Weights of a small GPT-style language model, trained from scratch on English Wikipedia: MLP 448 SwiGLU, 234M tokens.
MLP neurons of a small language model. Each row is named by its layer, matrix (gate and up: input weights) and neuron, and shows model dimensions 0-127. Each number is 500 + 40 x the weight over its row's rms, rounded and kept within 0 to 999. Numbers have three digits each. A neuron's up and down rows have the sign that makes its largest values positive.
After each neuron's rows, "fires on" lists the tokens most often at its 100 highest values on Wikipedia text that the model never trained on.

L4.gate37:541447496450536536601420510457464432419593486474476510510551480558483448450459445523517493565456560522472578505503528515525578531529511500502494487493456483463525550477477524490477467494553511563514480490472428542476492567448578483471459459536549470515503503530490544463529573477473473536521509446414511500528531497501501449534507522531516471431526488462488469505518537500526521495479
L4.up37:521456476456525439564495493460491481511510522446498469515463483528489499507444465512522401468566535488475483481539488491476624497538516549509559450404494513518473577489500497548464527465496501477500457546513487470521556451551543458450530488546518510499454550552473491469406511475573447493504539544439465509547480583496533533530538388489491500407460491538437495493547526507563608499484
fires on: "d", "ch", "th", "s", "y"

L10.gate120:439425444545464564539505460411453462514445491484497520467527429507428529563494466477530549476554500563481469489444483448478490500481540488461497468525489490460486452452481437512498576498484507453500497512456509490463496483508560540507483502512535515533524507516378482481548495453454491432478503468528545425417516467553507518510452445576513430545482428463539454483509543506513427501527
L10.up120:527472502502503526496486553499540508506503501512491522443548503522455472565489570472517515552472568576455471424572548506446503506453536510477495383523523480503437457502494548543492496574517534477527484494508523464480506444498512525506489499525502435447542469608494476509484533501540513504540497519504525517490548534462467499483561445529511575494455500585481497409491493445483468484475
fires on: "\n", "n", "s", "co", " a", "u"

L11.gate127:480471501528445528441501578564480495523538540423564526483531484536486468551557470499515461548555525483538466484525510438464504477501553499547461501439542480410504545474476463419539602525517538477457501474482531427516490447519439504517560455499533489562460573430515536508487562474535459520509491520551418555503476511532537541457483436453412556483546446506553506533463482508487522441568
L11.up127:516521498425456504474520442475439444573497563508525469466479424496451464509538489498476446451500434531520494490484542497539507517527511519438498474501503469502500499478608425555522527503537508545547407533531502491440573542481514508522506482549526431542575481463467554457425570493552484557442503517500610514529498524494479566493394426502472539561511486496484590538550552487453514535494
fires on: " met", " that", "th", " it", "t"

L5.gate237:483514478487498477527560489444531480470475502467509471567540526545477466483446538543448578512463570495480540473514494485457538467463523561542504507464528515471528494463450576530481502516569527494531542560493529535465468479446494515461478469482448462507493548523481468461513535446488549584554565494576496506530491396582547500544419471559481517358500522486501469543478515464454537562469
L5.up237:467492570487544481484514531455517487519516541485507524484518513514517508448525533546482551463581598430470478518445484531439480538516501476507442443503491529565495511544488483453512503517510446505458455555499449525454463464495499504550463534424465558472458551588493391434508556417492522537491528515504519490394454495582507409458540475502467503455460523537492448445527443476385474523508
fires on: "mo", "l", "th", "est", "present", "d"

L8.gate158:532517515527429553478479530546530480466563441467502491512489478518492484543451447498551480502482494473514520598494505514435485583476531476460538521530460526506544540515556525492512501482582512459499440518446550499481475561468484559586466442522564451583536481479477456428488549505557479569490489506543478510495510549465507515526505534434505471548458543442520473477425504402525441475548
L8.up158:579489544437494457443424509499499485511431499512496500539550404514522533528504493513508508550542471533479512507561456442437454572511453487514546462465509424535524489561444516476527521578491464457546409476483541529438465504483544570575433550499458501553527517544517544450491589555514470489441461545509555523569433510491548490483477447541532475562439528473500495516483547501519488528476
fires on: "th", "s", "ce", "t", "ta", "as"

L10.gate283:542555496432548495459444562495535539500542436447478502523532527558570378562516426529566513523541508489538567586534501480528541541508480503489507479482370496476498468455493445555565489469457454506481436562469514553444525517465541440504466478457483485522488583484519526490480498513474548462465484402489556503534575466524487492492490477546486504483505450563472492514451497494464466529480
L10.up283:561472436517488479506516506493473448437513489518416494488472519482491521522455501494475539493562466540479502437532467520513563467474413482474483446442510453460497502537547494557494445433505492524462453574521525488524454476523531555517484505541578579545587479537494476451515519555486474519487511444452511523488547475471584434466554454465511499530527469483481506563464478459515547593565
fires on: "th", "s", "t", " month", "sh", "re"

L7.gate20:499493518436495500458529461557480469494515514554430517427461427489466487515524453482521524503471461499532472554472478492457556452522522426467522478469549513486498487518454497504546487451569501492498468493531524513514413483539507498593520548480484418591494529470474502544479519518518551587442458475594470458453479448561478566493515533475553509427551471483511543543582511565532505523442
L7.up20:504565492478480498541513427497532511495520506500505548482423456473467460433440487497457487461532542479491470491502491453480485498512546546522583482485444448515506522500534486564523490420498466473598395514469496538502491501483438518509467447485486455514469461543479566574551562482456533465491558549488508483487465471514547543522461492488586595457431439515551487563505422538421559513473
fires on: "te", "de", "ate"

L7.gate371:460480512514520521528516473478508532440546496473486517485559461445485581443457572488508471535518417551495522518463448459511471546367474513428518559482462561485508433493498501495511503511420463519512559464557468510446505514456470590509519467480556523483488549513558534453501481564531461501523500423444523480514513515548472434509476480507513541518503513495474540531498516514486444491500
L7.up371:482441436537531471463472569576480492537516521525495485517533511488491455564496554476505458578479494583504465479623398508492498533489491546458630478468454505477466483530503505511492503529574464499487461467482478511430533520503484500452564528568447420480550487525429490509463528540528473549535437482523524455536526513510507486527520502503549494445470558583571512565512489569530534493428
fires on: " re", " ", "ce", "s", "ve", "n"

L7.gate199:507498456504561485579410518494504480441540486548480525517481393531493448531460594502466491596523528469516461432509550495536492533495503481499521553555504502449552530485556509486498491483520546577527520470530563444462474456429470477524492466462557473477534462516462505501508515530493502506509507463458551487536461491455416509494508513547453501506468413490516513470470429493465453549529
L7.up199:532526483511536493560470471502488454502555447473542482494529482596466440446428452527489519556522486512602469528452460478550524584572480547538539444479442566468573462519500469520491432531476538583464434525461507421454451487477489421476461468466479536477469424505434517466488521526541532491480548528444496461520499531561502538543538477479448444462410491504459449526524486471536525512437
fires on: "th", "ic", "c", " un", "n", "d"

L11.gate133:564481526489485483641508544501515472476525514515502502466466447469452571491468570437565483500526562496492482544541470500514494471481492574422502562536548565482534524433493482509564566448514549550450417447510479462521495431521515513491466466531493475555537496568616461511564456482488577516387538487507472495440507486499487536543515551484492568447582517483453521478564509536553505522531
L11.up133:532524483473510470461485496499476470526456481493511469478488486452533508467458522463500471501459571545508482557518468495466542543459565478465499560521561481508512434495498507515562535450453483478498512572541443455473564504523546485456508506489434506420491547543457499572614492519478497461443502462468554516502553453477518507527484533513517584513486451474458431459559513592526529526497
fires on: "ed", "d", "s", "red", "de", "op"